Part of a small language model's weights: 8 heads of 64.
MLP neurons of a small language model. Each row is named by its layer, matrix (up: input weights; down: output weights) and neuron, and shows model dimensions 48-303. Each number is 128 + 32 x the weight over its row's rms, rounded and kept within 0 to 255. Numbers have three digits each.
Before each neuron's rows, "fires on" lists the tokens most often at its 100 highest values on Wikipedia text that the model never trained on; "fires before" lists the tokens most often just after its 100 highest values on Wikipedia text that the model never trained on. A number after a token or word is its count.

fires on: "." 24, " |" 15, " by" 10, ")" 8, "s" 8, "  " 5
fires before: ":" 46, " Team" 6, "  " 5, "|" 5
L5.up1806:115173120150134126121128147066143074139086113122142080140087118095137086115100106087118115108121191145121099144125109118152111079098097119173142070135111145116122058148126168142126131138150099142123184120185152119146097135097087090133084133115147078080147170175127116171060093157053119103086131075149132120132130115090127095123174155190090126182178119178136141161070144149139114096119125175121137139083143130113151142108116072119132088141113140144088102140093140186114163137080182162184187116141170105133123099098163099116093134140092137131053163098110085098127135190073046116131093134111154122118100153111224111120099090121175118157126134133155084144124091075172113126196105129170133106156169134138141131167115142120090203112139115169122105109131098181191084115124132
L5.down1806:157092082121135112179101149117134138115169120138065092075123151120156078226049060109111125110128148151148102162163098114137118097170125106153115097139148158178161119104138101136131136137142183076140135120130148123094131096102129153176160123074112076059088162133171108106126143152115137067147117121112059054170094169173172097165178107175097156127086101090099135098087126169176115082184129216147070155123172132138163161159069125167105136124117095131219087144143120136140130066136163094122084138108161115132133074127144116091070155141142161123141133122182116109133109130102095157121053079124149141135160112067190080177138108149152129183102135044122129144133105149109132140104142204171122156139087107127166168144107102073128117154140127240180130091058111096100128107115034

fires on: "'" 52, " the" 16
fires before: "s" 51
L5.up1944:139090164147134139152127162090184065115098117224141134113169119128120050107125128112146106107130098097136143117154135107120134124106123190108128190112115126152155110077126135096133155104086064113140151099147086097103140162126121159143113191071174140143139118097165086150210138170068079187163151187079181138138148114097127141154119159098054171132096164137062117133183100205099199163120163148107174105122174105095139159205107067149136124096131157120164175148139112160131176094122148094139048151071156135166175081134166157124094146094171115114170107110146166131102096141085134111185119151134147146160101145086094132097082213136088133122112159137113101105109101089115094217100075083109127166178120108154110086093090168124156145107076147094120124109191094149197084159148092
L5.down1944:123087141117150084165108063092093153087198052096159135073142131191165076126118166208125115137134141104185147100095131137101089125206159069146099135087228164139129101157108145200105138148159077161108144106092187155127112133151164103139091089186164139102110119125164087166139132111151147097124121122157153099155122094163133134104106168160147071053165126140133166150141107120154149152096052107144111126168077159102156122179126160178140147185098176150059163105149099140095150155090123084158138105176074153123127103073120168074114108099139100103135116142149114107143129110134162167096086147129150189056107135149108161154144116146125132123096132106213137081142078126130085100070117093099083072079150130153154116142162145115188083101087083138124142085100147150139114126120151

fires on: "'" 39, "din" 10, "ti" 4
fires before: "s" 41, "g" 9, "on" 4
L5.up1608:088156093157102127103133099174162135131117140101081064095160087159151076057139121117114041112062160141128141099186125139100167172152142144138216181119140156117143089123097160207147112113133095165088133065068072105180181148165114116129132134147132146126147169133098175079165085143135182137150079152173160103169120134122149161143112100156130114068073152091106150149113120148122142153121100151118161145182106129191085110096149132124146112155106140137134117134140154123147187114089128187153096138136110062121119126118125148103127106085163118163153119092069142140097142138185174158095150089115101116096105098131115201116112146108144145068120106120130156108086077128151145130129124196160117153123123109087083109122056076070184076083107137112105115140139115142114112138076135
L5.down1608:154094125105131108158093095143128148105152145173081190068075148171169097165136134114194142184144178132078162096131156122094123145076083116119061133092101161152131076160172158156169125117083107140138093116159123109060144084100127142144146133168152154083128175183129163116127104119083087138112126122147115090118128131157137119088118105106135082156171184089144181100146138099118139150150100171119139109125113097146086112149098168162119072117190130081121146178123117148139091112127080156088124145113138180120047114142125132159117124146117124147135137096138114145154132143075159179183118043192107187115173125115104131116110192147075157212130087129104088139134137208143063166159164190169128119138139169178161177117079169148141124172129112115073111186160083117133138143162118

fires on: "," 25, ")" 23, " (" 22, " was" 10, " is" 4
fires before: "," 21, " Japanese" 10, "born" 8, "18" 7, " born" 6
L5.up1112:130106171101168197052181097150072177129135157093065105141090171177142156092091125140099122073120147108169126056120104098171120163173117119118135073149147116143139164092155121154077100134133182098136052159163108130091094110127058091053137120146140115163058126116154122130112142161131071122127188082156143177119101151144114186159113099129083114159137180159118108080104196203155111124167101122084127141137131133166158147100127149141099107191085186108078116153162115129094175128152117124103115147089111117089124112111127131109151164124167119125111093112085155134159128118144154150142139111179142107130057121136123115138105148119134177120114133093122159192171126099180208117087123114139112156137084081111157130119142084156149157116171134149152140101136160116085152141123139
L5.down1112:114123164172140093096132141102108156098100134121131152086088128096167171219093060107113155119120182107130163164149150108160181095157101130104112144195142109082144097139138077143111118148078098134125081175129152116136129125160159083132185128103140167112095115149121117095171135123116097091087099162087152186164140147152091096144200128083101106143108113079154101184137172107119113128134135148108046122176095097152125093105110177142143119086123128071091161137149108151054092139108164107193140149150172145095115065145113170076125121090104126063145204168102138157113139137064171134170157093153098144101085166135133090164090133067145068155190132068127104174172132164171177118118085136164115147130137181146128174089179071108173139154089118190136143145159173073216097111123135

fires on: "." 26, " However" 19, " however" 11
fires before: "," 38, " |" 21, "00" 6
L5.up1461:108097118112183138081145127183126116115121131120165119211087092114133117151151096130116116154115103129154095147088093149161133104166141123152102128125112083166082152130210089100138103113156086136157160092146051135101187124168041150099155068098145148087120119114096177118123154100118089090107120125119111074123119133124144147153189107198090135106130114143119120143162112139139092112162062172065174112082111115115116107102150087174084158144095112176095123088094142132178145165098122083135163142135132100117139137073093184106126108128140154100110171180133116120086106130176128107101164130141135144050136155085173146104137165178099157116128126091180145112109164075135125102136116119127154114096139143130122124136199094111151147078126135177056122103191136228126063099052146
L5.down1461:195129133179159108057160170052020143085132109122106138146136098127131146135126148151141174167172101180107148099167079140128104099139133131144090074142103144150092172119128167160136174165136139203156136127172158103141116102128148082141076121127121119104197087154131178123164124113134170090154111150070183124150090117069114108070131109122149099145100129120128116211115121174222089131145074130132119130112187133172113133160118097124116117131164147113106160136143046173067166153088172126083098134133124127167122071115091132169064137169112206109120136136198128148135080137141140168172167082095118076138139131168149102132161159106129082175057100085150104159093097136135111059119125158148157193084175135140067092171150114160099125132084141134094067126065141080108108151100134

fires on: " of" 23, "  " 16, " during" 9, " his" 5, " on" 5
fires before: " the" 38, "|" 16
L5.up1010:141146130112115125148129126092088109140089086108137144166134161089173057137127187106133106129107063146114126205113139155105172124127179130126109124096166142132170078170159162139184171124192125120103159192143059197100145146067112120077126108138165155120197146179086000176178101134143177113088144107137106035149140128129057102184155171140093134172112120157163148210131128103124076101132157103143112175101112099150119144151163173114147157120141082133099076107140133106089103170103203167160094107075111102112112146140110124146141199198104119103162123159097127111117078120100124103122173138113111101129146134172158079143156133116071127144114110131145180136157133157152080144169103152122148119116120121076112086121126155178086087150132139142082130135144148111140097105147119
L5.down1010:154151119135172139064185134093142133116076146113110133141138137212115156144114090132143135146128101123185122126137148153082163181135125171159137129097138126120160150113155175174161148104154135163135124112095126154137149132129178136147173136147041142153139082118103118155084115116112094188117136137190182112111079093180172105155106184116109154160118094136118084136147121121107073107136114176159164088200094120126136091065144131134162140113153147105137205178119153126169128133176124071127162137124097141125112091163126054149148123140149090187136145099150102119094132191170152077142133123167146106149079111074105137094131107058158110115141166089111138100121153119086139124079127115117206092151133080113084134193111159163118120123182144095133067151197155092129127118139134

fires on: " of" 61, " to" 15, " from" 6
fires before: " the" 61
L5.up1524:128131175089172150133171168128211156122104128107125153187162160104126077151077112138107152123153132123139118125066131127156084184197111116137114131153181169109144174158124132129115178129164072139134129151099150155132111080137158141021149080127145137099126130139182100164136113129107175220144145146159117094168108145136160101150094141118070076139154134145115121172145076119083011119131117158125241155143066126113080124166141109133054092138073123143165179110172052104106094131176122119124084089104106135104100176090132127152158105125137141099146145185149114102103152165174127100114152158088172120087142160118091102107134183113132133120090148107137139141140153162080079119161153124074138114105168087146098110202123171121162173112163151166132134115166130143121175148106167
L5.down1524:207104162090109163160150153140089160147104122113105143087135097144126123117116120156109110120108136117105109139143148108139193153155160143128130125193162215107129162149041076176098114167127127123123103155101101118127080179107095107128182114135145087100152137127132096112088132098131168126102111160101166132137222119120131084139109171105161119118086143138120117168103140104117111161157142139114146115186154151151096131089119166164193083075122121193145172157061115122161116079148123115116097179090165084138106108104195102155131143145073097136141088082161094136142114141091085068176100106136111164109060160126126087110086133105102160122156110112105101126150151121096058122122092107146109096109147134133138123117114132175141156103121092206113094105135120169118127076152055

fires on: "'" 69
fires before: "s" 67
L5.up1222:099189185179126106185174153102173168130119140161118158090110134124157145079170169096102105147111122088099122087158179144096112152214095117158066168116160156114103076151109111141242060095157126176152135135129107120146109139125171134143136176132102114166172128134135089154139155118077139157176135087122152144087183159101149101136178145093147142178175164076130115133142131167137163159195140180100108121180124144157126154098148100135170092131154109136158145096113097089153146116138162156107187126163091128154093155167121127066162176156099127110097108131139113133164150157109148114109147131123111149078145165144087074139119089108130122139137129100142079100144064147097153131126151126159104110158070137151155101171099212192170128214144183128136084151124051096127138160152121
L5.down1222:138078061113125209093179121121075101145081131176138160122136126083165105119185186101167201154201103166138163195132105074123154138126097154130121146142111093209136154169116183115086161146137144103158130077103120104159096137147106128155121171142138097128137094151117166079135072094153177118106148130172155151192092105120132123125064128135145078068095149148160165089112034054126071087118143103177122125103097108061142166112116120103117163156097172116167144078151157137098098128083077055132136199186177135111138176106120120084106108093087095115101143142127151177116105114100157101152236118107151129165040107132109105101161088137088160162125124160100139176127143117130197127130110086164135180130123081178038103157140118110123096073124038126103141092120102173170123127165173

fires on: "-" 51, " in" 7, " how" 5, "ing" 4
fires before: "-" 41, " on" 9, " the" 5, "s" 4
L5.up139:140126168168136165090051149124143144099140117165134085122144120125103114140105163118145139200081135094095122171150143138149134118147141120122109111139104118090175143122107138155100160120061082136108157105088142062160171127115085139093094179137062107138143124080186062129085081097139102134114093129085093108177089126150160144136136192139139073090158120108133155139169100098148092139139129115120139137135144103100181143143161117094101148193135096045150164085134132165136113120107116143161130040180117150088183101121136190149131134143159120156115124144155140149061122166112160135096159145151109116135093117117102184093156179171122136113116113093129110152086146122136134130176162095184094178117120123125158132179121181103114144098060087153178141110138107102196053143117161
L5.down139:135128083105135106219155141113106142139151176125107100172147111111104196123139148202142116138125098133191100169121165082156128176144123137169176072133102110174143076152122098133131156136199133123109142119133160170094116124095151147158061132149122145118112080122132078096136035172099186097079113133143140090124131200089085060097113175141111133126109166142086076189143151114177071128103133075105131145123099086185133050133182084176137127072177133153128154109154169156091157105166095119123109081173119091147108160108110138122113103091142104073124189126153140080113099133099144175097181175094129110082081116121149103136148107133113099085167118135164180149132153147122117084145149104142137157120077076131186120149178119111052151138161139125140142172149133089105101118130080